From a checkpoint of a small transformer trained on Wikipedia.
Architecture: RMSNorm before each block, rotary positions, no biases in attention or MLP, untied embeddings.
Training: a variant of Adam for these matrices, 146M tokens, 9656 steps.
MLP neurons of a small language model. Each row is named by its layer, matrix (up: input weights; down: output weights) and neuron, and shows model dimensions 64-159. Each number is 128 + 24 x the weight over its row's rms, rounded and kept within 0 to 255.
After each neuron's rows, "fires on" lists the tokens most often at its 100 highest values on Wikipedia text that the model never trained on.

L4.up245 [ 97 126 122 117 120 124 163 106 102 150 154 135 126 136  95 175 111 115 160 142 124  80 168 146 150  83 165 103 141 161  91 136 147 181 124 141 137 107 122 125  80 138 127 107  95 126 101 171 120  93 121  93 165 124 127  83 130 135  92 173 133 124 175 101 185 171 150 149 149 119 147  87 183 168 160  72 114 133 146 107 110 118 138 163 121 101 142  96 143 113 126 134 130 141 180 157]
L4.down245 [122 132  98 154 140 127 111 149 142 130 143 125 113 139 121 126  94 108 122 120 116 140 138 117  86 148 160 117  98 102 130 124 118 151 127  88 145 128  94  99 102 107 102 132  96 155 136 147 189 147  90 139 169  99 100 134 126 104 116 119 144 132 141 147 151  75 156 149 113 119  87  63 137 136 146 152 153 109 131 126 137  91 136 109 142 110 146 119  83 114 120  98 108 140 130 131]
fires on: "y", "im", "z", " Se", "ub", "f"

L4.up307 [ 94 130  61 126 130  93  96 118 126 135 143 113 111 171  91 131 128 109 164 107 151  85 133 112 138 117 149 136 171 173 124 163 151 163 158 166 118 137 145 145 149 118 149 114 104 149 105 122 109 114  95 117 164 128 120 135 142 145 144 138 138 112 170 125 160 103 149 128 150 148 150 103 139 137 133 125 127  62 116 111 191 102 118 142 119 130 148 175 174 125 138 133 136 164 114  96]
L4.down307 [130  92 144 134  92 154 146 142 140 174 135 139 119 145 131 134 120 107 141 122 135  90 158 136 113 143  95 166 106 103 143 108 136 141 116  73 142 100 132 157 152 160  78 147  90 107 116 147 130 173 162 142 154 136 133 136 112 174 121 136 139 124 133 162  94 149 143 127 175  84 117 135 100 141 114 160 153 146 124 131  79 122 111 134 130 148 108 142 130 160 108 106 112 115 146 174]
fires on: "a", "n", "g", "\n", " of"

L10.up663 [169 119  84 158 154 141 165 129 116 146 129 120  93 139 119 145 101 145 125 112 120 139 143 130 139 135 129 135 101 127 179 157 172 124 150 140 147 129 156 133  72 109 149 120 140  92 137 136 144 125 111  81 123 143 132 141  95 114 164 135 118 124  87 120 106 194 126 131 115  72 114 128 159 192 151 151 149 163  81 136 137 121 112  93 135 126  77 112 133 124  97 142 123 131 126 139]
L10.down663 [131 119 125 148 169 146 122 103 112 109 114 162 146  94 137 113 130 124 117 121 140 144 119 105  91 126 160 114 147 102 130 154 147  73 136 158 104 115 113 112 159 150 147  69 171 114 143 109 163 171 141 121 130 171 124 114 133 140 146 137 128 122 131 148 116 100 149 114 113 138  95  86 165 146  98 154 114 135 157 125 117 114 151 121 139 148 135 172 162  71 113 133 148 114 161 139]
fires on: "app", " until", " since", " of", "P", "rom"

L2.up704 [117 138 128 115 137 151  79 126 117 144 146 100  71 125 139 125 177 139 167 125 130  95 133 106 108 135 132 148 109 134 134 133 142 125 147 114 150 157 150 162 131  87 160 109 167 121 151 119 157 112  95 115 120 139 121 116 153 136 108 147 185 134 164 130 156 171 111 114 175 129 120 108 174 160  88 101 132 114 126 142 112 157 140 154 114 112 131 104 119 128 123  78 105 127 159 159]
L2.down704 [151 104  77 120 125 161 142 168 103 141 130 172 164 121 102 156 110 104 145 142 111 137 154 152 134 122 123 131 108 137 117  97 145 121 122 112 108 118 103 136 140 135 123 137  95  94 145 128 116 161 145 129 120 126 129 114 139 117 140 131 115 120 143 141 139 126  89 111  80 134 123 127 147 156 116 132 140 141 125  88 112 125 156 102 124 160  98 105 140 163 123 115 109 118  90 153]
fires on: " so", "==", " said", " debut", " received", " released"

L5.up242 [ 84 136 107 135 123 129 110 143 139 126  92 119  98 145 124 133 166 106 134  99 174  99 143 122 132 129 175 171 163 108 122 144 174 127 169 156 100 125 155 159 109 101 140 102 168 159 136  94 112 120 137 111 119 139 160  92 125 158 110 174 144  79 116 113 124 140 119 131 125 107 155 128 180 159 162 118 140 137 149 128 138 122 104 134 150 128 152 147 168 141 117 152 143 151 117 111]
L5.down242 [138 144 137 120 149 135 126 171 147 111 150 110 137 134 165 147 134  96 134 150  86 164 106 124 120 116  49 115 141 140 118 110 126 156 141 139 177 119  99 147 135 120  94 136 116 163  73 143 112 109 142 162 104 138 120 155 166  89 122 118 114 157 169 133 128 147 160 121 154 114 112 107 141 122 120 128 175 150 144 113 101 149 187 116  95 101 118 115 131  77 147 113 153 134 143 136]
fires on: "in", "n", " its", "as", "oc", "\n"

L2.up517 [131 164 114 112 129 121  99 147 154 154 112 103 139  91 114 157 124 106 143  89 140 127 167 116 122 123 137 151  90 165 175 167 119 140 101 127 145 107 170 146 131  99 121 178 136 138 155  80 148 133 151 103 111 126  95 147  89 117 137 112 153 133 144 142  84 105 146 173 115 131 156 138 118 137 144 147 135  88  81 114 164 111 116 145 168 121 143 120 129 109 153  79 157 160 105 104]
L2.down517 [193 149 121  88 119 150 157 154 179 155 131 113 138 122 105  97 128 152 136 139  98 153 144 129 161 115 126 119 121  94 133 126 125 149 156 141 138 161 149 144 148 107 153 141 136 169 102 121 111 128 151 146 158 139 134 118 103 138 174  86 134 114 101 111 156 158 123 116  95 156 137 114  96 143 135  80 118 100 134 119 142 166 115 109 108 152 105 118  77 114 115 127 105 122 119 139]
fires on: " con", "pen", "mon", "con", "ron", "on"

L2.up583 [101 170 158 124 149 188 124 109 107 164 125  98 138 144 113 115 173 169 114  86 107  85 149 154 128 126 147  96 114 108 178 173 150 148 162 146 143 121 132 167 133 125 139 117 126 122 119 147 175 118 135 125 134  99 123 122 159 148 130 131 167  84 125 134 136 142 117 134 168 119 142 145 165 168 118  67 147  96 109 126 120 128 115 124 101 107 127 192 143 110 117 126 109 145 179 130]
L2.down583 [101 122 121 101 127 139 149 141 144 148 167 157 115 124  92 180 100 182 165 157 117 149 110 124  80 117 105 114 115 132 106 119 133 154 120 124 104 111 140 133 133 119 120 146  90  99  95 133 134 155 130 119  69  84 141 119 138 106  88 144 114 130 139 138 163 159 139 113 103  87 127 128 166 131 111 145  94 146 121  77 156 106 127  82 145 168 147 103 118 120 115 144 147  99 116 135]
fires on: "==", "|", " (", " so", "==="

L2.up39 [123 146 121 129 169 174 173 105 130 165 120 127 131 141 142 171 185 166 102 150 137 145 129 118 117  88 122 169  88 145  98 120 148 147 116 172 160 123 145 152 118  90 144 109 125 143 133 159 163  92 102  90 127  94 114 144 178 146 143 158 152 114 143 139 163 153 148  93 159 130 175 129 131 153 134 134 128 122  91 140 181 159 152 103 128  93 153 163 135 139 120 129 128 156 120 136]
L2.down39 [157 117 144  99 136 130  95 110 127 124 139  83 117 115  83 141 125 162 126 145 141 162 147 166 140 126 120 152  86 108 126 114 146 131 125  98 138 120 121 155 132 115 146 138  88  99 107 134 153 166 155 165 163 108 133 136 104  97 131 118 148 104 124 171 143 124  91 132 144 116 105  69  87 102 123 137 119 143 151 157 124 131 101 124 128 101 149 123 131 133 158 108 137 128 172 104]
fires on: " was", " is", " (", "our", "ine", "=="

L9.up362 [183 153 125 121 126 143 164 116 108 138  75 103  97 115  87 102 176 112 108 146 126 131 144 143 127 120 161 141 126 144 138 126 124 129 137 105 157 125 141 148  83 117 135  93  89 135 161 127 139 128 119 143  68 120 107 117  84  93 147 131 151 131 130 142 121 144 129 123 175  96 136 142 149 142 103 100 162 100 110 120 130 143 106 147 106 117  90 139 131 107 124 123 147 103 154 155]
L9.down362 [166 102 100 135 130 165  94 131 124 117 112 104 123  99 112 117 148 146 107  99 150 108 144 152 113 172 119 167 120 145 119 137 130 138 151 116 155 102 144 132 103 114 190  91 144 120 136 145 112 133 115  90 142 153 116 165 121 104 112 122 154  69 158 114 150 151 130 123 116 133 120  75 156 170  94 114 126 178 141  69 130 112 100 110 124 101 117 160 139 158 137 114 135 122 108 141]
fires on: ".", "d", ",", "ed", "ay", "um"

L4.up385 [123 161 131 145 116 153 123 112 133 129 162 129 145 152  81 116 115 153 120 112 140  94 112 154 136  91 151  77 108  98 146 176  97 144 141 164 135  85 162 136 109  92 135 132 129 126 146 144 112 131  73 105 137 107 102 130 140 155 135 136 140  95  99 131 153 113 145  94 165 146 111 104 144 149 112 134 130  64 112 112 151 149 136 145 112  99 119 147 109 146 138 100 126 111 104 114]
L4.down385 [ 75 107 128 122 153 118 159 181  83 111 150 126 123 107 114 111  98 132 109 155 126 144  99 102 142 145 161 152 135 105 143 125 125 117 115 136 149 129 168 140 126 141 118 127 100 167 114 117 113 107 131 143 127  87 172 154 174 136 107 121 177 158 149 143 114 174 133 150 166 110  97 134 110 120 106 121 121 169 121 150 152 139 107 149  92 194 141 122 148 175 108 128 145 128 119 120]
fires on: "se", "able", "i", "tern", "vel", "k"

L5.up608 [126 100 143 131 116 153  94 100 166 115 158  94 124 121 112 110 120 139 144 131 137 147 155 165  49 110 120 127 195 155 109 171 170 142 130 105 134 144 179 128 128 124 117  94  81 140 140 136 132  69 137 102 104 170 172 114 112 132 176 156 132 134 115 153 155 126 128  98 127 117 130 123 169 147 143 104 129 130 138 103 156 102 132 158 129 133 151 137 114 144 138 112 107 151 120 142]
L5.down608 [ 97 138 101 182 154 117 135  97 127 162  95 176  94 136 141 159 130 126 106 115 118  94  45 108 146 137 115 131  63 143 148  96 101 112  81 157 147 116  32 133 140 124 108 125 167 125 122 166 130 138 129 123 115  66 131 155 169 131  94 130 157 113 177 102 121 122 143 178 112 141 129 119  98 145 141 138 127 170 135 125 117 143 116 145 147 112 117 144 152 159 117 145 165 122 128 119]
fires on: "g", "ed", "ship"

L7.up6 [159 131 111  91 141 152 109 154 162 136 146 127  88 151 134 113 149 196 126 110 118 147 108 133 139 116 108 158  96 109 130 129 132 116 104 148 117 158 133 143 119 108 142 185 140 147 128 135 109 120 141 115 132 152  81 150 145 157 140 131  99 151 112 153 137 181 154 121 121 128 129  92 105 144 100 137 123 113 135 122 108 148 106 149 118  69 137 110 127 117 105 146 126 167 142 125]
L7.down6 [105 139 131 157 110 107 126 121  95  83 136 145 168  98 144 142 152 130 159 134 138 156 149 155 118  94 140 124 109 123 148 104 186 133 164 114  91 106 144  63 148 141 155 111 130 134  92 154 160 146 122 131 105 141 135  99 151 112 158 120 136 125 146 105 130 104 107 146 147 122 123 143  94 120 152 119 143 127 139 168 138 135 118 128 144 160 125 147 116 107 110 117 149 157  97 112]
fires on: "c", "ur", "na", "o", "al", "re"

L4.up496 [120 119  94  67 142 119  98 123 115 161 120 119 121 157 146 141 151 143 161 136 106 154 145 127 109 105 126 148 114 164 176 171 145  89  97 131 124 139 144 131 132 122 133 150 120 149  96 121 137 104 142  96  91 109  93 119 143 160 161 148 159 143 116 140 125 158 161 117 180 137 117 118  88 191 169 141 123  99 116 116 148 137 109 138 135  85 146 141 138 105 133 147 134 136 102 154]
L4.down496 [139 127 163 121 135 128 110 135 109 136 131 140 143  89 123 121  76 122 112 132 116 147 135  95 148 158 174  60 145 142 135 129 172 133 121  92 108 151 133  90 110 103 103 130 149  92 153 141 147 149 141 125 139 122 133 166 164  94  90 120 106 160 143 126 126 112 166 118 127  90 126  85 120 145 132 112 120 139 124 112 136 155 107  98 139 141 142 122 114 118  95 134 132 132 137 128]
fires on: "ur", "en", "re", "ro", "con", "ne"

L9.up571 [ 99 168 107 108 153 147 132 156 132 126 176  99 144 110  77 125 130 177 162 126 112 129 122 127 123  97 138 151 131 153 127 127 163 149 123 108 123 146 123 122  86  73 123 170 103 143 154 118 121 115 104 106  79 115  85 132  99 123 147 155 129 124 172  92 179 122 161 128 166 124 117 110 109 148 143 131 163 125 116 105 165 119 125 141 164 135  70 141 134 161 112 119 143 140 110 108]
L9.down571 [117 133  79 114 103 136 107 125 162 162 101 117 116  76 133 156 133 128 135 197 177 130 141 144 149 145 125 144 109 108 122 141 116 127 140 142 104 126 130 122 146 106  92 123 123 131 173 113 161 171 125 156 144 134 178 110 115 109 117 133 157 160 141 146 150 111 117 105 118 124 126 122  79 139 123  88 119 140 143 140 128 122 169 160 141 114 154 127 146 110 102 145 117  68 139 118]
fires on: " a", "com", " of", "ni", "wi", "ban"

L4.up80 [100 121  79  74 176 163 128 107 156 141 202 109  84 164 121 108 109 153 155 135 169 120 163  91  78  88 142 160 124 145 141 143 128 123 107 167 142 120 151 121 117 117 133 151  88 129 118 100 112 110 114 117 138 124 116 159 170 123 157 127 170 145 153  93 105 151 159 104 140 115 110 108  82 167 153  89 156 125  88  63 115 124 167 130 127  88 132 140  90 133 125  84 117 152 134 133]
L4.down80 [120 114 145 100 138 146 103 125 166 233 139 137 125 123 132 145 123  99 156 114 138 107 127 144 106  95 176 132 143 164 140 117 142 147 160 135 108 101 155 144 122 112 161 132  98 129 130 151 128 129 124  66 130 112 139 130 142 194 120 108 157 112 134  99 116 106 150 159 147 122 113 107 125 162 169  99 127 159 119  95 100 135 125 145 128  96 101 163 115 151 146 149 137 149 115 115]
fires on: " se", "ct", " form", " re", " imp", " car"

L5.up736 [161 168 115 111 108 111 115  79 140 151 171 111 122  85 120 161 126 128 179 131 114 144 165 145 143  93 143 113 119 135 128 126 118 148 109 142 106 173 160 160 106 113 143 189 127 145 152 121 130  80 113  83 116 142 107  72 171 183 151 170 113 113 180 132 118 113 113 140 136 100 127 121 146 116 148 112 133  94 147  91 123 126 118 139 121  97 139 130 148 115 117 134 106 135 131 121]
L5.down736 [141 145 147  54 102 151 105  85 162 155 111 152 132 151 121 153 115 151 130 153 125 106 148 148 141 128 166 136  99 111  99 146 148 114 118 122 176 150 102 121 123 131 136 144 109 144 137 104 157 150 134 107 147  94  94 128 122  99 134 148  99 111 130 114 101 133 159 129 133 140  83  46 135 138 132 108 134 121  88 141 160 111 103 130 137 104 168 129 175 169 164 123  95 164 181 169]
fires on: "th", "z", "f", "us"

L10.up314 [144  96 135 122 124 115 150 136 133 167 109 105  89 174 118 104 137 138  96 125  98 139 133 160 101 115 115 128 137 159 130 112 142 143 100 151 160 113 119 156  88 139 139 111  64 143 114 121 131  97 148 109 102 143 104 116  92  89 103 129 167  77 143 103 178 149 108 117 115  83  82 107 162 117 118 103 105 135 109  93 117 109 102 128 125 118  71 124 142 120 137 123 117 136 133 131]
L10.down314 [125 175 113 134  90  94 109 157  68  71 107  94 166 112 120 137 148 158 109 126 129 125 133 122 118  95 141 126 127 130 119  89 143 107 130 155 101  96 139 100  82 111 121 103 117 119 152 138 125  90 112 113 140 109 124  63 119 128 162 162 146 110 128 176 179 151 116 162 100 125 133 176 134 119 128 139 146 137 102 157 146 129 128 151 156 188 113 114 144 121 128  97 159 125 151 135]
fires on: "al", "or", "un", "s", ".", "n"

L7.up697 [ 98 108 105  84  94 137 147 100 135 125 156 145 136 110 115 106 152 171 170  97  82 128 131  98 123 135 191 130 103 122 126 140 121 148 122 116 136 164 141 132 153 147 130 123 146 172 150  99 116 120 144  94 105 154 140 134 152  99 142 176 158 113  86  88 129  97 122  71 147 120 161  85  75 111 189 140 149 114 110 134 142 117 147 138 144 124 140 109 150 177 131 142 181 125 142 153]
L7.down697 [140 161 115 159 148 102 122 150 125 125 134 103 123 155 186 112 122  78 100 172 136 106 120 134 114 134  65 152 114 154 109 133 127 114 131 177 110  83 116 136 107 139 151 103 145  97  85 116 106 117 154 125  97 127 153 130  76 144 113 124  62 114 134 147 134 101 151 161 107 137 130 138 189 149 120 107 117 129 128 124 172 150  69 120 105 139  77 142 151 111 132 123 102 128 148  90]
fires on: "n", "er", "d", "ia", "k"

L4.up537 [ 90 114 123 139 141 129 118 135 191 151 135 131 124 129 107 126 145 112 127 144 127 119 163 189 132 121 167 116 123 123 162 132 136 105  92 139 148  95 125 143 145 119 156 121 152 201 120  98 125  88 116 130  79 110 106 105 108 138 105 179 135 121  98 102 145 105 119  86 107 129 186 136 118 181 122 133 150 106 102 105 125 112 180 114 157  86 151 110  90 111 120 119 122 114 141 163]
L4.down537 [109 105 155 106 122 134 131 129 101 122  87 140 143 131 149 159  96 167 144 167 131 171 146  84 150 124 113 124 127 154  96 153 149 138 130 107 117 124 141  88 111 105 116 100 123 175 119 118 131 115 135 139 147 128 108 110  98 115 148 102  93 106 141 140 142 116 164 162  98 146 138  74 159 104 123 186 119 131 101  94  94 111 146 142 120 130 164 132 157 149 155 111 161 118 101 104]
fires on: "it", "c", "n", " con", "re", "-"

L2.up364 [116 148 135 150 161 202 135 151 112 138 138 107 124 119 132 125 186 139 135 123 137 116 165 124 144  62 128 116 150 128 116 127 119 133 138 177 122 121 147 156  89 107 152 137 113 128 142 104 200 103  83  91 110 107 108  94 149 144 137 125 111  77 124 131 113 124 106 109 126 115 137 148 151 135 113  93 131 104 101 120 118 158 139 136 127 110 103 156 135 113 112 143 127 165 184  97]
L2.down364 [118 201 153 175 133 212  72 173 147 151 125 118 107  93  91 127 133 164 124 133 115  89 121 122 147 168 118 125  58 111 127 112 142 131 120 103 152 123 106 136 154 131  90 157 139 105 162 101 139 124 122 113 135 150 130 130 142 105 114 121 135  96  97 143 133 144 124 135  99 114 119 118 111 144 160 128 134 112  83 149 136 124  98 129  99  73 106 110 120 116  99 133 134 107 133 139]
fires on: " and", " but", "==", "==="

L9.up9 [115 119  83 144 117 189 128 120 101 148 122 121  90 163 123 141 126 136 128 119 130 109 140 132 125 153 136 130 133 149 111 108 125 129 108 126 128 141 103 157 118 149 191 120 151 152 130 135 115 105 112 109 129  96 140 130  94 175 108 142 162  96 119  86 115 121 190 144 122 130 165 104 207 132 183 104 113 135 105  95 122 133 131 164  89  75  86 108 134 107 130 142 133 145 101 164]
L9.down9 [116 133 112 114 156 183 116 119 132 111 208 130 114 159 139 142 108 124 158 140 123 119 114 123  92 132 114 168 135 125 140 135 125 120 111 134 115 136 102 108 125 119 166 154 137 140 105 154 172  90 153 128 103 118 149 109 139 157 144 135 115 135 109 128 121 126 119 133  75 132 114 127 138 103 100 100 180  77 125 114 165 111 148 114 151 183 153 125 157 144 151 132  97 163 139 107]
fires on: "un", "s", "m", "und", "li", "n"

L2.up422 [150 131  90  94 135 179 141 113 143 193  88 105 109 158 121 120 169 174 118 149 130 123 143 119 105 100 103 147 146 169 135 162 110 125  57 141 113 136 131 129 106 144 142 120 129 156 127 117 127 110  66  93 120 135 111 118 156 114 158 160 132 105 132 103 141 160 162 103 161 128 136 128 137 197 136 113 142 105 144 116 123 150 139 129 114 115 144  86 139 110 117 135 118 123 132 123]
L2.down422 [156 174 119  89 122 130 112 119 118 139 119 112 125 124 148 109 136 159 106 124 151 134 156 144 107 133 125 130 120 101 127  74 160  92 159  95  95 126 100 142 118  96 143 122 116 136 152 152 174 189  96 169 155  78 153 122 134 126 106 125 178 112  98 129 144 182 126 148 146 116 137 130 108  90 117 120 127 132 131 109 157 135 103 112 130 129 128 119  73 135 146 118 156 152 131 124]
fires on: ":", "ate", "our"

L9.up600 [174 130 107 129 162 182 134 142 132 142 131 111  88 128 128 125 176 131 126 134 186 107 142 133  95 103 129 122 140  96 159 176 145 131 114 154 125 112 165 154  91 111 142 106 136 135 123 122 154 142 126  69 121 106 127 115 101 103 108 125 137  73 104 126 129 155 143  82 110  95 128 126 113 153 153 126 159 120 135 131 115 106 108 128 138 133 107 121 103  95 119 132 148 126 126  95]
L9.down600 [160 145 125 142 146 146  73 148 155 129 138 117 125 144 123 113 145 125 172 151 123 145 116 102 111 141 184 128 111  91 150 156 153 117 148 130 149 140 134 132 138 119 174 106 132 116 143 119 158 171 199 132 106 130 111 113  81 107 145 103 104 121 135 119 117 132 155 108 113 103 156 111 129 100 149 139 177 132 101 180 110  97 166 130 119 143 108  96 138 103 135 136 114 105  63 107]
fires on: ",", " in", " of", " since"

L5.up319 [180 158 120 125 138 153 169  95 121 150 112 114 139 128 139 115 132 114 126 117 143 106 131 158 142 116 109 145  96 153 125 175 109 138 124 157 112  75 134 147 150  95 123 159 130 116 160 128 132 116  96  99 109 129 125 164 126 102 109 161 157 128 147 120 122 129 133 139 179 139 127 123 128 136 146  99 194 114 126 146 122 150 137 131 124  81  69 117 112 149 174 101 171 119 153 159]
L5.down319 [133 121 160  83 106 126 127  95 146 140 135 133 149 137  99 156 123 157 115 137 140  93 137 144 105 119 139 136 157  98 119 116 137  90 180 110  96 116 132  77 127 142 171 134 153 117 138 140 143 124 102 116 148 168 151 106 101 123 112 120 141 135 114 129 131 110 149 112  98 184 106 138 105 110  89 168 112 151 147 107 120 166  98 148 140 162 151 181 161 104 147 113 159 113 118 148]
fires on: "ed", "form", "se", "d", "view", "ach"

L2.up549 [107 120 130 109 154 166 103 114 186 173 112 126 118 159 120 147 135 131 176 150 159 129 125 133  74 107 133 120 129 148 133 171 119 127  66 130 154 112 114 144 178 105 148 164 160 174 143  76 126 137 108 111 146  96 108 116 122 127 142 155 168  93 134  86 149 152 138 100 114 144 119 100  66 155 151 135 175 137 115 121 129  97 110 115 134 110 142 124 114 112 141  74 151 134 138 102]
L2.down549 [ 98 146 116 146 132 103 142 121 134 135 120 107 105 101 169 164 111  79 130 104 123 178 145 144 106 184 119 135 128 138 155  90 161  91 106 121  92 129 142 157 157 121 169 122  96 147  65 129 137 137 109 118  91 107 177 114 116 126 123 103 165 136 115 137 161 120 174 121 168  96 113 125 141 112 138  85 117 133 115  96 140 128 133 101 113  95 114 155 118 113 161 120 121 147 107 147]
fires on: " 19", ":", ";", " 3", " (19", " co"

L10.up586 [119 137  87 120 159 133 152 130 116 153 159  97 114 155 130  85 118 161 123 130 107 138 157 140 137 159 139 131 157 165 143 188 138 165 120 114 134 116 103 159  95 115 117 111  67 123 141  85  96 120  91 134 127 146  97 139  88 124  93 147 124  89 144 138 143 157 111 115 118 124 156 156 178 102 140 116 165 159  97 125 182 142 153 124 131 123 101 150 169 102 135 130 137 153 115  92]
L10.down586 [110 130 124 161  75 141 159  90 115  88 129 130 133  62 103  94 143 154 147  81 144 108 102 119 126 135 125  89 114 158 140 121 107 141 120 133  90 114 146 115 131 102 161 125 148 113 102 115 130 122  73 162 147 165 127 120 168 133 177 135  92  94 125 133 140 132 118 146 143  91 144 164 142 111 138 123 122 124 130 119 140 142 106 110  78 153 113 145  68 130 126 131 180 138 124 117]
fires on: "al", " for", "if", "or", "l"

L4.up364 [ 85 114 123 134 172 175 142 136 122 147 149  99 145 124  95 121 181 141 155 124 135  71 134 131 105 108 142 180 134 142 109 120 134 119  96 134 151 124 134 137  76  95 172 124 140 146 137 105 143 128 147  89 142  79 152 109 129 144 144 121 124 141 148  91 125 112 151 158 111 132 161 112 147 155 141  88 109 149 123 118 151 103 165 120 148 150 153 168 124 118 144 157 166 177 135 127]
L4.down364 [139 130  96 116 136 149  96 139 105 116 141 113 135 141 138 146 156 143 116 141 148 124 122 149  68 119 120 114 103 127 109 135 164 143 129 117 124  84 190 111  93 146 128 135 178 136  71 193 152 162 164 148 115 133 125 102 147 146 152  97 138 117 106 147 122 131 161 152 119  97 107 155 128  55 110 159 160 106 153 112 150 152 104 116 131 145 138 118 113 104 147 132 143 160 111 116]
fires on: "in", "b", "h", "ite", "ce", "n"

L7.up646 [121 110 144  87 148 112 158  91 133 147  99 113 111 144 151 104 101 131 118 138 114 124 160 142 134 129  96 122 137 114 123 151 103 153 102 132 154 124 105 149 101 121 140 131 112 125 189 125 161  96 147 106 110 158 124  80 122 111  93 115 148 123 130  94 129 180 119 120 145 100 149 104  78 186 158 101 105 138 138 122  77 135  99 115 114 130 132 163  92 121 139 112 167 121 119 126]
L7.down646 [107 169  92 116 113 104 150 105  97 103 126 105  88  96 125 128 144 126 157 107 141 124 114 140 129 115 104 113 127  72 124 110 163 150  94 149  96 151 179  81 132 128 145 123 160 127 146 139 155 153 101 119 104 141 167  98 132 134 151 141 174 105 127 104 122  67 140 122  96 123 118 173  95 123  72 129 138 119 143 114 122 148 118 177 119 169 152 148 184 145 142 115 150 131  92  79]
fires on: "c", "air", "art", "al", "ic", "or"

L2.up35 [143 151 120  96 179 205 146 124 153 167 127 130  97 139 143 126 157 175 143 112 128 139 141 112 118 123 164 163  99 155 113 125 144 133 172 183 102 139 157 141 133 115 126 112 164 155 157 143 152  88 126 126  97 118 142  92 130 135 143 144 134 107 150 107 146 134 135 120 159 137  80 147 107 152 124 136 130 100 132 117 154 154 152  96 132 110 152 156 109 106 137 101 140 127 159 196]
L2.down35 [145 176 128 109 103 149 132 118  92 177 116 154 114 145 131 147 138 175 140 156 135 119 125 159 105 144 137 123 113 148 117 108 138 112 141  93 138 139 123 168 107 106 137 105  81 145 191 148 138 142 133 128 161 145 116  85 168 139  74 122 124  86 113 148 124 120 130 167 148 132 120  80 147 119 124 129  92 103 145 120 155 131 124 191 131 118 162 145 113 136 146 138 145 135 152 147]
fires on: ":", " office", " /"

L7.up430 [152  87  98 129 124 120 106 142 171 132 171 122 111 150 110 125 144 152 120 107 125 108 153 163 112  96 125 124  96 138 124 143 106 110  79 135 126 117 127 144 157 125 173 110 168 158 138 107 100 120 146 130 131 140 116  94 131 112 155 136 160 107 102 153 139  69 143 172 138 123 144  58 160 148 135 120 153 127 101 136 121 130 125 100 134  97  86 120 139 150 123 115 143 166  95 152]
L7.down430 [120 131 156 122  99  94  86 150 156 111 145  70 103 152 170  66 106 118 150 161 143 111 139  96 102 102 157 164 126 143 127 101 132 156 128 120 173 110 109  92 129 104 164  99 120 130  81 133 139 136 156 104 138 144 130 137  72 126 127 155 184  92 120 136 142 116 152 149 109 105 143 147 137 112 112 108  99  84 108 128 187 143 130 106 130 139 148 142 131 153 161 120 142  68 102 120]
fires on: "n", "d", "on", "el", "m", "re"

L4.up75 [102 150 154 100 144 137 115 126 125 135 139  61 104 104 144 122 178 147 197  62 109 117 121 114 126  83 157 131 161 135 134 166 162 135 113 165 101 126 137 145 115 126 172 122 110 133 133 104 122 100 109  49 100 155 135 132 124 146 168 124  84 124 134 115 135 158 118 116 150 136  79 128 155 179 138  86 110 123 149  97 128 141 117 135 137 128 140 172 153 131 119 140 125 178 129 105]
L4.down75 [102 132  96 117 138 131 141  80 145 137 154 155 140 144 182 114 105  69 144 107 154  88 126 111 124 167 132 128 145 127 114 126 155 137 108 110 138 146 117 131 136  83  73  85 124 120  86 111 172 101 143 132 149 118 113 189 133 155 141 138 161 171 152 103 143  76 183 159  90 164 136 108 146 143 148 124 161  97 163 136 121 151 143 155 133  58 139 145 137 195 133 134  98 130 133 120]
fires on: "g", "ke", "er", "ci", " of", "co"

L4.up528 [183 132 119 111 114 112 100 107 115 148 152 122 136 133 135 118 103 159 104 113 104 109 173 163 140 101 128  86 162 135 100 172 133  94 137 145 158 110 162 152 106 125 147 170 131 114 129 141 193 128  89  97 138 124 122 103 144 134 141 156 111 119 132 123 151 139 116 134 124 104 140 116 158 138 116 109 117  91 119 139 169 120  90 112 119  70  96 125 120 136 102 158 138 134 163 164]
L4.down528 [128 127 139  80 164 169 154 127 106 134 149 133 134 108  79 175 127 120 155 191 141 132  80 130  91 177 144 108 141 104 165 170 122 138 161 144 101  57 143 171 121 115  82 114 111 101 147 116 143 132 145 122 109 108 126 128 157 124 130 100 140 135 127 106 139 147 136 111  75 164 128  84 131 133 152 102  72 134  91 106 115 126 114  95 113 179 128  74 132 129 112 151 130 150 112 123]
fires on: "ad", "ir", "a", "i", "y", "k"